Weights of a small GPT-style language model, trained from scratch on English Wikipedia.
Size: 17 layers, width 256, MLP 704 GeGLU, 17.9M parameters.
Architecture: RMSNorm before each block, rotary positions, no biases in attention or MLP, untied embeddings.
Training: a variant of Muon for these matrices, 5480 steps.
MLP neurons of a small language model. Each row is named by its layer, matrix (gate and up: input weights) and neuron, and shows model dimensions 112-239. Each number is 128 + 24 x the weight over its row's rms, rounded and kept within 0 to 255. Numbers have three digits each. A neuron's up and down rows have the sign that makes its largest values positive.
After each neuron's rows, "fires in" lists the words (lower case) most often at its 100 highest values on Wikipedia text that the model never trained on. A number after a token or word is its count.

L7.gate440:132122178153111097117107121133100149125125118104151118090096149105152131132152196107141142117085127138150127093183171102155086125148115127159084127083119129101159073146089157153150133151113156132110124172121144147131136141191098131131124120168166141067131105162109123112128126111146117103124111126118127124119116151121136116116134115129115132141105095119137142111171137112123144120123
L7.up440:118133118128113152128101135124126117123117119100142073121064138159139132113164134081113094130100142134148143118130115119094110146140171110127105097080142157115124106163097099117188140150142082169148123130134135138114108126106122140118144146131128114118106112089179126113153111118117088164123114135122154139141107167199114128146100109111116181076160153120133113096141122096164086150110
fires in: "he" 37, "his" 11, "she" 7, "in" 6, "her" 5

L10.gate517:130111111111101098086119156147134136100103116095143143120116123165154137141116171091140143134123155137148158127120128101179129133112126056107148097122135142138120112117119149146130108096116188147130142107131149137109136169114101109132159131103157119088128138116114171143127094164155153107082172098119105141162140134113131162129165101116113141158121116151154176114143148147101134109135
L10.up517:104136112119122144094171145137137144119163125130127153158083121152086164110131136106137158157125137110140093114160157120147162138148145087113110140134114148126165094148112109113161112135163151153084127080140123120117144093140127092105094116127141114113125123096112179146115121171175079140155172109132141153127113139169187096089141118136114133097119153154139168115145115163157109118178
fires in: "for" 27, "in" 14, "on" 9, "made" 8, "during" 6

L13.gate285:098165096126117119091142111096118128125155078104113108157135110108089140084124128117129153096171174117121137148175088118165166146139104152093108163122139126100128149119108125142149135102119144121151132161151095156090110148123112139086126125108114125142120111132145124147127097105114153111108178130135134107119136145080113120146159132126078149186144094103102113114109098155152106127125
L13.up285:133155130125133190106170103145152144108135108104116129137144152112132122107121142099104106103159141157154100112154155081119201121084118138116152161134135110101128143124147134147135155136134154139142122096133127137095086145146110074116129143107131156107123118129130137171117133120164130110134133114131111091124115178121129097147153125183094135160104120100085130144146101162118121106120
fires in: "to" 28, "in" 17, "the" 7, "such" 6, "and" 5

L9.gate434:137120162113137141160175151125112137159153163153119095104138126098105095114098171121140168068110104082117103112136142134139127147142116131126111115126143138115101083127075154084157110171127115126155106111159114113105102127167149132126138137133151135102085126130122127104169118170150091136157084138092111141128170116142109142154120113116146116110099067117120114106119135135107139159110
L9.up434:172103139161158097126160128051138130119112138151101131135104149163161166123085157130125161133120093168135105154123100134135127118130107136152157147151143165145143124151103164123163137173123130126150130140141144134149136119153125114107157076150119094116110116109134136099100127084171097148125137129108154123135107132138156109094127137140151113138097135103115132155099102113122185169130
fires in: "and" 21, "with" 20, "as" 6, "but" 5

L11.gate688:150169118123183148111112096124133118125099142181142116087151150101119084127116136099114153105123127082147166123138095137132117136153143105154099139105137133146159178125115138111173092114094154110156133083163116159129146136132136104126146154121161174085132123103158134164101070124172101093170151147112111141082137112131141086133119091104102106087144080105139084125111136108141121155125
L11.up688:147096123110129135147113101099125115074137130116120082124102140107169122118137149104146117108151154181103117122139118142118100110145099129053121146135095134146113155140184095129140126105175153112159108102157142146115140112136118116126138150153130147074121138155108136129109133071159148086110120114100125158111152128159138108124133111144134133094133104116151115148131117091164127157099
fires in: "i" 22, "that" 14, "it" 13, "to" 9, "he" 8, "you" 7

L10.gate650:135174125135122124135133149143159146155147111163108153125158109133134136130142129088103135153111145096132134170100104087107100103151084140072091137111111115114142124131103113101168122103142124152159106087156142086168130153108130097106109089131133108101099132103075123156112058147112126129103141172110150138099170107144124092130124091133118121090132145152125159117127141185201174090151
L10.up650:094144107123101103142146099143113127108127106087165143132142114129148123122170120103129127094131162087111091193131121092126137147150122195139172151092141126097144124100137145141139126146152142140158148126102172142146112143136149124139114108141126145118099124094144151134145147137143095170087137145129097113138122165136089104120140145131103155135143134132107139142180120163118146103115
fires in: "to" 41, "of" 11, "on" 7, "in" 7, "after" 5

L8.gate643:103124155119120131135123134122159123162120112121118136140143083108140116125136136114118146142138110142141131137129145148133101139153119114160136119149117105119127134164109085098090167158132147068177121112151104139133074155113112144153105141188148154151086135114141103167129101170142182137119136097101127165123139132149166126127151127131107142130132108127125163146109111115148142176134
L8.up643:123129083132169139117123099111140108108134145114132157144158126138122133148137146136134120123170080107133154180131158142104154130144094080156108140176112201131124136137154117133164189123133120114135129127097176119125174159150093105122154121116132158124128105097151136137160107110141132090121105117120150123136102175136118149096130084128128131132139153141164095093164130166154193111112
fires in: "had" 26, "in" 13, "of" 9, "to" 4

L10.gate149:163134164130132098154129114127145151127129122124149100085120119098146092116098168128126138102143089113097138142127126135162122124168108103115121079067158141140108123156058132153153109140145130132193108102143071166082116109107115115156178160130149126136088137135154157113083121126152087114144128159145177146092135153123139135150093149155106121093136102107134126116157100152118112140116
L10.up149:087138169095123079193104123126152080096127135159124124117095149154097146108114088145118096124164112136086166151124133087154131131061150076138120126122141137149159147134103129096159150145164145117137128113127107158161137087117156106140156143125141131109127114128097111142101126140112116130144124145136139161119115133054071148094121095155150074122166150091120133082145130097152115127124
fires in: "he" 44, "they" 8, "to" 5

L13.gate703:159121099102130124135101099168170128142109116128173078068080122130102142114120149122154146153141138128133154181118109119089118158139132130115154088109146144155146118147136113110131113152141109096154127117156123132121151149109090093136122136117132134101093169112149120134106093134152112112150098087108119169116118066119146109127128113098061087148097156101152118142123130112168120158141
L13.up703:160152134127153123163106142158120129132133119091127129159122145145108135116143125105154122119119156129141172092145166147121138191148119148144159132151121117143119120145105130110151114171182134071139131093164154134122120127116138111153138127118107126101112114084128105120114097106135121135163098111065122145131094144093074112137131127112081160144124132119153141161144135114146136168111
fires in: "to" 32, "that" 16, "which" 15, "who" 14

L2.gate529:137158123110131141167098118065134129113140052176104131142118130176138153148131145153152158106106123098057171131138104114088130152153104143134126129146119094161104149101156135082124104166113105122128151075112135141110099072162119148135142136136143088139168133134121142139141154122124082122137120118127107132112154114125135153131097142119107092106103122134153130140126148129159131114096
L2.up529:154125190127085110172106090123160142134136103157136137125165095148100145154149129167152122151130119140118127116137097140159132152120148144133159150175111145109134151109105126143133121110127103126122141114107153125120090118151130138140137167112116122153185128116137079139149141139119123129124163138120118160132141153115096173122103115142112151107143132098111163164084075125096152159126
fires in: "state" 21, "western" 15, "eastern" 7, "southern" 7, "berlin" 6, "valley" 5

L3.gate278:141137134105129096112113092124158080147144093114140167122113140143162079115143119108104128102111096161093142085141102128113131157115112119124145113137100138177150117113087131121112095164151181102163106153130121152050169091083115133114145140114164130119092139134152109124150101164136110109132135089123129134119128121144151158142082124135143103112114171137120119112137135131113155168113
L3.up278:112140145143159132153122106117142128097067121132185137071150186130110103117138166150153124152097108162145168153140090136131128127181128119150156140149165126106126149130166151100119148101158131102163107126134113123108137134134106139117150166140129103145142153120128096139126091143120092139115098136144135128154133076166144117109129106138101135134121107131156094167106146153098156139131
fires in: "can" 28, "may" 12, "would" 11, "to" 7, "could" 6, "might" 5

L3.gate202:126085138162142175115131129129125151151118113165145106118115149158114113112108163103122166134110103117104156105097139178120083134196128080188061106124132118085121123120110157168139120133142119132145137150116144131132144088114117111079107130115149090119178103132156124095101103112121140132076101132168076105123148099131144117155114157157152136106128164151153131117144128136177138114113
L3.up202:093130137167115141126123114137140122105149133131145115184117115150132084123118134108123107131089145082124157109145132166163105106129121120170113142123097087120146111136074154107170098194128110135116096143120166087140137136161113140083115155141116132148176122104118111111116125118159137147116088139152089128142127135189132078112119128166131126084125147122122119096088113110184123168154
fires in: "she" 52, "blue" 4

L9.gate353:119145132097140111124131113128167117073133138108090113092128104114103079100128136096118115137104138128129135116133115137104089101086197130108160066155170122152102137121144131084123136122107122164132119122144134144142117146098152138091129148135145137122146174122173138153153107131160132083122109137091162159143176131113116110170149097117106134112126107072110164145122159120133115113155
L9.up353:094119132157082101105199153126135121124133106135124094102111111125140094096137116075124084077168129160124124143120115069087121143138150118121086150156139140139139123127123155097128117105126128145175140135123150138127132154105140086119127146157167132097103148128156183118144146137162120111140128149170147128113147131148097159118140110082141130111146116180126103144129138152122137160149
fires in: "i" 30, "t" 11, "not" 10, "everyone" 6, "he" 6

L11.gate317:136135114129134093141111163123137173095101156143131076128105124105129107113110174133123105108094126097105129124155129125170164115164119158176105139105125163083087099146122130143179179137094096132098121080099152140145134084134128154075127130141146157122112158126137135117128104182121131153140142160137135125142132154144097122152149130114127126155106090160144119129162135117136129109148
L11.up317:184105163100146101105120113187116151123123169147122176118150172131128127106107131143110093128126119093128109144142132132123117128205079124132108131155150140139127093119114109135134116150119146146126079149089177101130121119136116105117156105119099089136103147135129144138067116074136143153145123109126105118115149131098152119103144107115121143133108143120104126105118122149153157111107
fires in: "in" 50, "on" 11, "after" 6, "following" 5

L7.gate544:108149161124170151127130133094096137103111131155131109107146146106147130175073153085118175131097108130136108145118120153113121129149142101132084096145068162132142150129111130126153093155136130133101128140108152143123115139108110125153125141120112170083148094101146115124124140146140149095157098102092146129139144076081127102111156103116085137161098126092140097133089134115099139180088
L7.up544:171119129110169145175112135143139114123107093112137095130109100149118144109136093084096133094116128125151120169147115137134145106160131078138081116165113183125145100157153153105128118130131132124101106099111056132158142138147124134141149125128101120119103117091076102122165119142162179159121165127123126146158130114097115131145138118127090151135127087138125124118118140103105160181166
fires in: "where" 26, "as" 25, "which" 13, "what" 13, "how" 11

L6.gate461:145142094148113117076130092153168139150129132139120117124099145133136082135121148104098104132137130172149142135147104143126146110128139117105111094176120124143119144155124135085146119119114137101137136117170126141114174123149135109109116163111129088130204098094161158090083178119136124135183140122085153124143148087135114152113079147106109135113161128134122118140079169096176108132111
L6.up461:099134134111141077155168128157108143132147163088117145111151172106112121139175091112143109122153122158119172121112079065094104127124164108113116095146152134135071113108096133095131170173146138141182138151164118131132130119100152113112133136162161136090122125146138170155125108153152147085116082144119108142148141100107140134084112101100147146143159113136134109132117100128144075164147
fires in: "not" 27, "t" 16, "only" 9, "least" 4

L6.gate456:141145127130148131116139124132142138153137128161153126132125138147131161097053125128106144163128136111101136110136130083138151146119169106133091095061117077097107125131088109140101125129119126103147081150113143113130117085086129137088106133148144098151083172123090144120138160133087162123131115123142140089107161143103103145109117125117121132137124119151158117129086125171144131150096
L6.up456:109150146149118109147143121103108100111100149152143142121152127119142113124109124120090117177147141145162134095121105098124132093160138116118122100134103137092132113114106135158120125131115100129145127183091133106147152088111157094151141138142161081117086175139125141136163157157117157129140114141125160080152125151151122138122075136150142145148121088130131110114075116123140113178165
fires in: "one" 54, "a" 31, "most" 5

L3.gate4:170138091105184135132170092146081135130144088176086150122135102152144104082135092114115164149131142148148125131143110094122104101157173114162116074141148138150128152176109085139096138149122156139114157135139112149101092122115098099098168148121155130106096162142169137152132110145146127130122176144107123132145148111092140095133078104111105099124094098128145093100154133139127189116124
L3.up4:155132104124174167103112099117124102156121092123129141119140166112139163123099145114154129113117124097106160124125072114139119144132129145108081093113172155123140115088104149170158125156122128124137094147099088133117181111107088118093130142167119100185136148100128140128138139103149134140118137112121115121107139103128134101097143134130107135085130127145145124123100101128174129153090
fires in: "during" 35, "after" 11, "as" 7, "to" 5, "in" 5, "throughout" 4

L2.gate509:155127157144137116147165095081149131141092116135130083130073110129134111146134181156121114100150121124109095087120133132108083167134107130088082100120132134099069146108142157105130133157114108120157108127186143143117092116099137125089124163108128141112100161136107108185095123124120065138156144109131128103131141155131156113134111128101121122095109112105138151082142116149096098126118
L2.up509:098121123144112143176142086164124147138160147107100136136147112111108093154096145101138132131138160113079140104112152100135155147163141098115119084113125120120161110130134118085164120140122101130168135189146176162130095142100132106080148135162116147091142151145105143175115124123140089107120112171095163119120147143149143127118107066137113121102138136098157145111131122114140096142111
fires in: "we" 25, "they" 13, "you" 9, "him" 5, "critics" 4

L7.gate19:133108148138139102138125099126134122095074117130125169130123167128101127117119155119144122117123093104137130123134060108153177152094134117153107115122144160121155134146142152138088162134109120120138115098143145128088153125153165130145116097187137098129131139080110124136145076148128114117102097139114108068124122147161128131145141166121124168113125135156146096113138153129115113135117
L7.up19:139086144125118115110090119137090177143129150144124146110164138125159088135140129177129143107135142171134152145134114090124110094143144127141105117125096120102109128134145164110127112094155184129144101160131153148144136110167133205133165115106144187080104112103136138106166120110120136150096135156112119154148146088151105065089094150131159122136113148146117137108099151083089159105137
fires in: "s" 57, "president" 6

L11.gate141:128145121105088160121160127146124141151138172087118096105119127112150109128099125186110112161116117166081129140152124095097123163138098150127101126096103160131122155140144093143142138211113139136153128127126094117144127107117104092161137060158085138121123110153144111162163134131101126110156099113140090133129154123113129149139130101146133125139126146130114115155125121111156105116155
L11.up141:148124148141145152111136138120117114084128186134132132138103168158126125170127126141132158104147126114136124178146149147101116139123141189117110106139139133161092141116185119122178163086164150136142086153139132106137119156161113125157082079133131164163135105125103103084105099099145114154084162149101153131125117129140116100143142123122114126150123122162090125128137159058135170136105
fires in: "to" 37, "and" 28, "by" 16, "of" 7, "from" 6

L10.gate373:152121188135147137104105100103145076126097157126110168124113165080111117120104107127093084119098086152119170177131119087137104116105106154123115135153151136153144151091116147098115164138144120127178111158117126142133133115125090124106170100153121157146089163102144118139066133123138138086115116106106144141097124148174092161135126116149121123125145178130126094159092126147080116089114
L10.up373:136126135122104099130118100150145167114097131126132112104150172113157132144134094139076151147182128142081126167128149172113164127139114135145132125154125150128132158157116187073132127117141156094166131086166134106110129122103108151145106124131127142120186161087091093130156113141169141124094174118125124170157165148083163120109105126131155123100170134160092133112128175117108143118150
fires in: "to" 19, "was" 15, "be" 10, "been" 6, "were" 5, "of" 4

L11.gate113:125173167107152169143132097132148130099103133117119120141121134099165100122077156143125121136179100134143120129114115070101077083147172090109096097124146129097132133164137112139085123121120115110134116133101118115132122129125079158121164137135116164148145142116150088131153122108118138114130173163089169154099194127128116124086142098148145145118149143175123129109089132129125100103121
L11.up113:132152100086134093109162122126152064090098135126142126104102117132150098158102121159156116174102133123144127145133150099098093178132135121140176071172163144114142097102149117095116142108114101108175135170137130133153116136149114134158154086135130135108148135117141136138149095174140099099114125125137149160133091127113091145124127096137155133107126126120150121119127133157100106147097
fires in: "while" 22, "started" 10, "after" 8, "began" 6, "been" 5

L14.gate304:125174125117155153091156134145189136149123166109118153125126106106137124135148184179168099107131132090149103104119149128156109129108147137139124105105083134127143124102136098125146128120126168172134112129124161166153124099099131132099087125146096120128123117084098131100109092130163131143167113147093108088162131146140162156101156151137096132166153139117143104159127098173143129129123
L14.up304:086168126094133121137096131116151111157108144105112181085094135132106138170096127151140102113111103139189091105100105146163174106149122135119076114105138152124164106132138102169131141143106130158115108129118144129142105116140159106074153119137133134176096125135098108114140108111163114106119121136091111124116165118128147123118118137133095159108150123147133118131170097133093104130145
fires in: "new" 45, "news" 8

L2.gate96:119119155104146106106103112127118153104141093126109158096137107155130120173167078134149124136164112123150165129136174125094112123109134119091119098106106134163151103157122122120161152172136104127109102111116098093143088101103128139111151130150115136150144135121111177096154090132136108093098081195069146193114122083134135097110152116112122148135092070106104098117158138128159133120124
L2.up96:129098119129151097114079121114096088111126097113130136106150101133135137170180098133108125144124121140128157147151122121126107123098142105094110116096106109153107137161118100105187118161118103123125086128135096100166092097073132146119112142122088149172163100122136110080172110120130098064106107180074167155130102126130154147150134123084114178089108102104128112150135135158173151115105
fires in: "to" 38, "into" 30, "entered" 12, "reached" 8, "neurocrine" 5

L7.gate27:165118139116135142101114097147162108102088134104116175169125132190125181130124108149154149135127170101095111107154131083153101151113191158102133119112126160115124098134125123168135153162154119133133138142133142153084123113109100090121134116120141100085112149076088153098129121118084105099097150101123119118169143113146113133140135122165088149053119109115117127145098133168139130120162
L7.up27:104130119123131115086120120138125086085112103141129139102120107132142092103093134189147153123145097140124137138115142172129115115122148171149118129134083120134123132114120153127130092139124156115077175122151169189111134126148098057096110134111139172064160127135125130154122113168135063068116110113099126095103134107149144109123146114102115103125160096126083115112180160145150122124137
fires in: "of" 34, "in" 22, "to" 14, "at" 6, "during" 6

L2.gate194:161164108138087095146153130116122156128131092168120110163120108110090099170145100154157160114162100162112107124122087141136130122161120133131143149140092138104114153091074143111141092111146132163143110103137140106102120119096150120140104119111139152125146120159153104181140131079146085158076122112104085122122137137100150107076105109150107135160100157109129127130123129157116150159072
L2.up194:154140126122124080123128109138119130134094100182124127101111118138159077107129122111104127129141094145104114131068109143108125139130108118109100156165137125117125140095087108123131109155135149143168160114110128106110074126129129098156088100098143142154138115173193110144148113081141086145121135111093112119100118114127165106113138106130132156128124122108138101108132131149102153164078
fires in: "central" 14, "southern" 13, "gulf" 8, "valley" 7, "best" 7, "purchasing" 5

L2.gate235:167129129162124133138123070150129141126133128178143135124143126145143127162087159179159170144103137092121128175107110080136101096138157078138148133163152139108120153146125132109137135157098088158154085157107124143134107106172128118066153116133177126137146143134123124112133096138159147143119151120184166115162163114158113097123140105128114098127120070118127114102121142111148122147112
L2.up235:078155107110121108094137107116122125144106096152104162152127132138132122106137130133170138120106123121114122118134120145179065091126130119126147109157154145140103114113148131117144082122149162142157105100118108103102136122142109164138070109156109118153143122157087163137101124109118118150177134117148117155137113116134146074118129100133107153137124114128160103121134092104176120135140
fires in: "in" 29, "on" 10, "at" 8, "indonesia" 4

L11.gate55:110113115129104096114127111119141112180101104085124127108156093107179150118093146117116167121183134110135130141151119119135133139138121171100134112118129154121110103118121087187160112090131105133106150094145145163100087135089135143110132115142125080143114141135173189111144109124137131120153071139114089100133110089180141133093104124125126158141140113098130123132139142109116129102154
L11.up55:083131124129137110137160103093146117115114137097104147125160103127182120130213147137112105124148117121105159160124149127137142139113085150100164139119133128137163132117128133155086157095103094171115139108097135088159137145147142107094107132128131163130098176143113147119117112115119150127149135102065135153138151135131137136147096108159085135181141078130139117124132114140163122146126
fires in: "in" 31, "also" 11, "to" 7, "life" 6, "from" 4

L8.gate553:111125127178138150106102150131095151108094144121094124123157175128148112098155173161133134145140119154121153126137126137159090127124195097111108110129120142165109129152107151147141141114157180113123095124105158151121121104174176135114126111120101090140120163152149110078119043092105111174121146160116144076178120117131140139163131144149110110107149091108104162141190123103143159161108
L8.up553:153124117146134129134170107103123144088108124165155115123101147150151149102128131110105105125136079140134152126133151105131146134161123151118079148155127109140189127140128156098124152170094191131106128176153128135135112118159159092093096138128139129117139101127089135154128141152178145120141141139129160102131129148146115063114113145114157133131136111174118148149104093153126188150161
fires in: "with" 40, "he" 14, "his" 8, "having" 6, "has" 4, "and" 4

L3.gate365:129110116081123107129085100123105149114153107173131115143104133143129112157140118117152143137091164112109125141125090119129111129134144116108141069137132107128116122121136119097148142161122134150138114137146160184094131103109139156126132152160117129094107114126137117124147099140177106132118135126114143137125131091095126100151124120126118139076109112081109120119154127103082193146121
L3.up365:087123130133140082108122145104137134123098102092132093121111184110180123138167124122135110115171114145131217128138113125136109183151133124112163097141122113092102116145126134142103184118172144119159117108123132100161148137137105158098139112122116096114108154089129147088132137135146075106117100135111141129130181147172134138145156158127136193062135101103155156087078139129124146147089
fires in: "not" 34, "to" 12, "could" 5

L10.gate254:110152142152093109100129112128121080149108123127080089108175072111158106113087140151135152140168151145098096090147140133135145144162120135100148118122101149132146181148055141119151150166117104135144126148124126129137120153159110128100105068160137141087156137174086109094117129112180109141132140156107134095154107150156154114135105113121072129148096115106097137112126112135130156117168
L10.up254:153127134136131105100146125118128139112123094122140170162160150162162117126172128133141169094128082092150118128133105102135131095145118125119140159176136154136152124128134142187132111160132138128135149159119107103130154121141150169151125153142114135141125160138178131125165160151119191125140138067140126154148131132128149167104150143130078149144137150085096123094109129154204140136154
fires in: "in" 32, "of" 19, "on" 10, "by" 8, "to" 8

L2.gate354:113116136084107117157101102113110170109120096057154129145124125157138128139089096162127168080107155140132150136100145120093148132116167122153109116100124189130132164135140089156133132159123095165129151138107123084125144082108131103117116125138172126149134098137111145155133145126126135147135152134113127116101151146183146145139130092095119071104108097112174136136166128152133127105135
L2.up354:162121157147136128113132177103154146146155127113135104091119119159142166101152148141137129140158110134089068122122122128135128163089089153089145147096128085148123130126097129152152085099104128109134140106113139134158124155114109118125086166137149116126119105130151134088104099099116113159102135112071108117166106137102178124113173157117125138117100165143097157143129137135143122152118
fires in: "20" 21, "18" 9, "17" 8, "19" 7, "2001" 7

L3.gate297:119116111186136104121125099086116112158118126139112128084137174138115095156126105103132160086130168118114126096138113140146119142145102107098082091169138132153109161146173161110137114124104150108073110153112108093095163145108118133118147104126116157099135154129130125064127068107177161126097139123110126129099107129138112089130121100139111085103116088149105172141107097163122092133126
L3.up297:130102132143109102103174124107117126149132154121136143118124171121098109130143070121143120124088162148123162075126154126135125140125112090084121147144127095116116126141177138109124150073144142104089132135099161097093119160100114133110115099173135137120141169133126135078118060108140128124105152149139120121106074159132149091113127147109118161119147097186113173155112094118116101142131
fires in: "was" 18, "are" 14, "album" 12, "on" 9, "is" 8, "were" 5

L11.gate50:127158107158104142137125147139123112097073134126138103175125154099073135159120101113108133124129128139148156109100107105115131108148148129095150096131137121122182104112154131082141161135105147146178140147121102171110100148153088157105181132172100133115157093111185111125135076131130142142103116115130071096138138132129125151150141134146119140198125122157111108107111152116129121113111
L11.up50:142076124120102142135102141153108161134080131092157148132074121101111125136094124139106115176077114132209167121154102107125100120113126105099146143109129099139120093123145122140113099154087128096131138123084107165181113112119125124114130166156165122088107139115088139126098147112158150109117105092108124128138123132153135147138113132120088146118063138178117132140143138105094183107115
fires in: "was" 34, "as" 32, "of" 4

L2.gate200:136129147140118129124147180099111119144144114143102143169084113169152119147123125134114144107103140153147111107111114154095120117111134078136145108146121124134126175102126134149111107177129100142134177091085128130136159099083092112123184144127134095096196088155156132170120109118134120116090108137158127107109154145144127092146153144116169148115121119135115111146138109125142154136115
L2.up200:169106139123156127134091113120126133143108127117171072135092112103092110116114106113118112128081199170165117106170165166141142090167141140111099117101162128151075134110132069144139146157132090147101162106121129156106148131140095134159105127100148184101137152157125118115149106156147137155118138156162158142176104144117156149145128129153057142141114130124099160162101123126111092131082
fires in: "as" 28, "however" 17, "although" 5

L11.gate543:125190082130143164108126136150107090116137140115123098108092104132071110172132136098097119116093142143107126125171124110098115128123116130100094128135132164124112105146107107099105092117120150124129119066113134110146164150164170142095085154117141130099123172136154124114138070126185151107143112101103128128144119161079152120098102107130119116133085116124084140098122137122130127146151
L11.up543:119161122135142096137111094128115128130129129111132156095124128155116118132106114127132122093100122146143104096141158158120130130127044121148128119157144127154113098147146168109136117121122179150109102137100147134139123153117142099138127150139144130148105132113131118108137111115105106123164133115132127183182167090167130148098157150138103101175137092129136164125102155158146139138170
fires in: "to" 18, "for" 17, "help" 5, "allow" 4, "helps" 4, "on" 4

L7.gate398:149134186170122144128121124137122129179149160164132095110132158141082120109115106082134126135120123147113137154136107117103136146084096116130144107131108140134078149136135150141081126174112130089121124108119156074115121150106107134066154149123149148114113111127108139168107087123119181135139091121110133093128111086124154087156126094110127153140154160128138114177121120136152134108137
L7.up398:122155105123097126145167123110148133114149157084197161123130099086120115136093091116132108138115126125116103125130077134118098108109159108123165136185093118118093108171126120162079115135165122129125114139137097120094135119138142050161144106141115085118145099129126160105145122100136128109133116114153125111143158155123148121144153121107175101094113077106143125170122115121107132183143
fires in: "that" 28, "most" 10, "are" 6, "one" 6, "is" 5, "highly" 4

L3.gate206:167127112144169160125160097102151095121118146092149126092110144126130095121167152131125141149142124086122151119074111189107148127131159129129131078173122169139140187100065090110161103095160142098124102142121124154132170138075149119101129122116103112127096116107118102098107092119087099117149085119133129096141148115130144137085141119161093081125135140144099122099110113128123139106117
L3.up206:153133125119131137112119098152121118086088175126116140077128170106118091094135149149134148120139118115138150119085132154131157156120175091177159118176112132158155151123103123134155116113147151132168072156127116153096134123100151116104176149115112106148102095106126145099081144128117115134110097109123130123125130073159118126103152108153136149137134084136182114133137111154167143153158
fires in: "would" 33, "may" 16, "will" 15, "can" 13

L11.gate680:137111122090118160099135136140115148097159132116107090128120147128105096125102146117114149155170152097135132105128130093098129127120147114123133105128102164099146128121134110099134123157106167117132097113121085141100126144148184139101094135154148176110135114117151156124103089082147158115135138142159160155115103155094180064112148140151120087088106100121069121105111141136113099137151
L11.up680:142095087100123133117148131139167174068117151134120152121145119150099101135151151130152105166107136168140122109137121155086137171154138083119175124124151141121160141155131157118148114168162080137132103135136161140117129131121141150109136113113147122126156158130104154133138104129157138102094138067129156130120154159134116107145148121156120095098123156120077160127081179149112150129149
fires in: "for" 41, "to" 9, "was" 4

L11.gate97:114148106117140144125160102146136102077105119107113106113146131129131176138167145139141090158145079138138163113143100121152101124103130127160115140112128133151167155145137129131156161128108156141134114121185133133135157126113097107090148151128119086142130122094127107085134105112124098124192140140108169125147154130152166119140165082160085134103151137133136104136181169112097168136119
L11.up97:140139098098119123087131110081144121151140080114131149144110171109141089116129153122074149103114154140167115137110137149131072107151093145084129113121108150133148100135177109096128162129106121118121132096108127126157113156139140187130163127127110170091154104126144130120171159126133093144164150128134118113154152165140110110148156149108115114151115131112095116122150118150120136130106
fires in: "to" 68, "new" 19, "without" 6

L9.gate122:115154155150159138118117109142171152139129162085131172130132158146147124107116134135144137104171110099105120142137143077133111155121132156136142118124144156063124117124113117115143176129143116095101099103119157107127153141080115094092143153076126134195079151071140116111116135084138125093205133119143148169090140124112103113109160134158140104081152122125131133085139123135085134126120
L9.up122:127146149086143102155136077136118089128133126142148120158081120115097112143143129118110135130127115103146073159136158098133137139108113104124127127140118172147146080153151125086123137151150141129119136081105160128141133154091062104156150144151101125131122166109120081155144124156118105180125122097127163148139131119114128112151172138119097123089136117156089163115086123107151125108138
fires in: "to" 44, "by" 17, "began" 6, "of" 6

L11.gate418:150142130154120107142165138124144121139119106133117137128087155123108080135111138190138157105128101159134146097118129093144124141127093121119126115128180102130177138148114151080103102137108126107143113103129058087135110115179113125072143088143124124118120154115123138150088144112140162098134132158105160133126125137156127108138116132105160099090123149119138131143130128105157101128123
L11.up418:103124112156112147115147153137125141100109107119178121140136108074092144190100114121138145104138165121133133148112115121141139126117101122141117128122113140138121143123147166150084168148126107097109120159116118116119092119139106119144132105102143147177176103171147151129138134118125116120139205148111121142143127164125131121083157146110131158094144158119182131119105158135129103137113
fires in: "was" 39, "died" 8, "began" 5

L3.gate76:133101124112134135115121175131115156114122110148065112135060119131152109089097153079163126125099112105133146099075163089116092125125150104158149078133136137098143108115113132079129146144105104128155113099135103179110125085129107150132137124145141124128122150107108090118119133162095130124125106109152109094085127127142135089145141112154123139115106132089112089068111122110154158140122
L3.up76:165102148127134169131134188132161149097113164131143139136133136119107121096121153156124109111179158104090111085150147117139104121121147142163165146143125180121147132142121155116130108150107098087140121149107126077117159139147109160146148123161113131127139111117129150112142083155126139132173141134138144102125168156137175104135141094128115116131146121144103129137110123107121155084108
fires in: "after" 30, "until" 18, "before" 15, "following" 9, "prior" 6

L6.gate409:149108095108118148091152121185127132114126132083096120112127136194137152148168153140125158127131124124135144115145124111153124128127122081150139074156095169115137147128156097113123142114115143164143167116147095144144083132162129109169148106130089107106109111140123141119121111168120139134097152091138127129149115108123122114114146154139153098130140121123124115149148131138153144125146
L6.up409:094163127150143061078123080129162108117124139156112141080110062131162104136155129163169168152136157111106135135132100105152141117094141128154127102113096156137115152171110104127138127159153150132112145136108095160135097094124129110157162163115162133153125116096115180175133187147086109116100112139130143122166125135128084121111131144084119134103130148132149161136138094105097117156148
fires in: "at" 36, "for" 24, "during" 18, "in" 8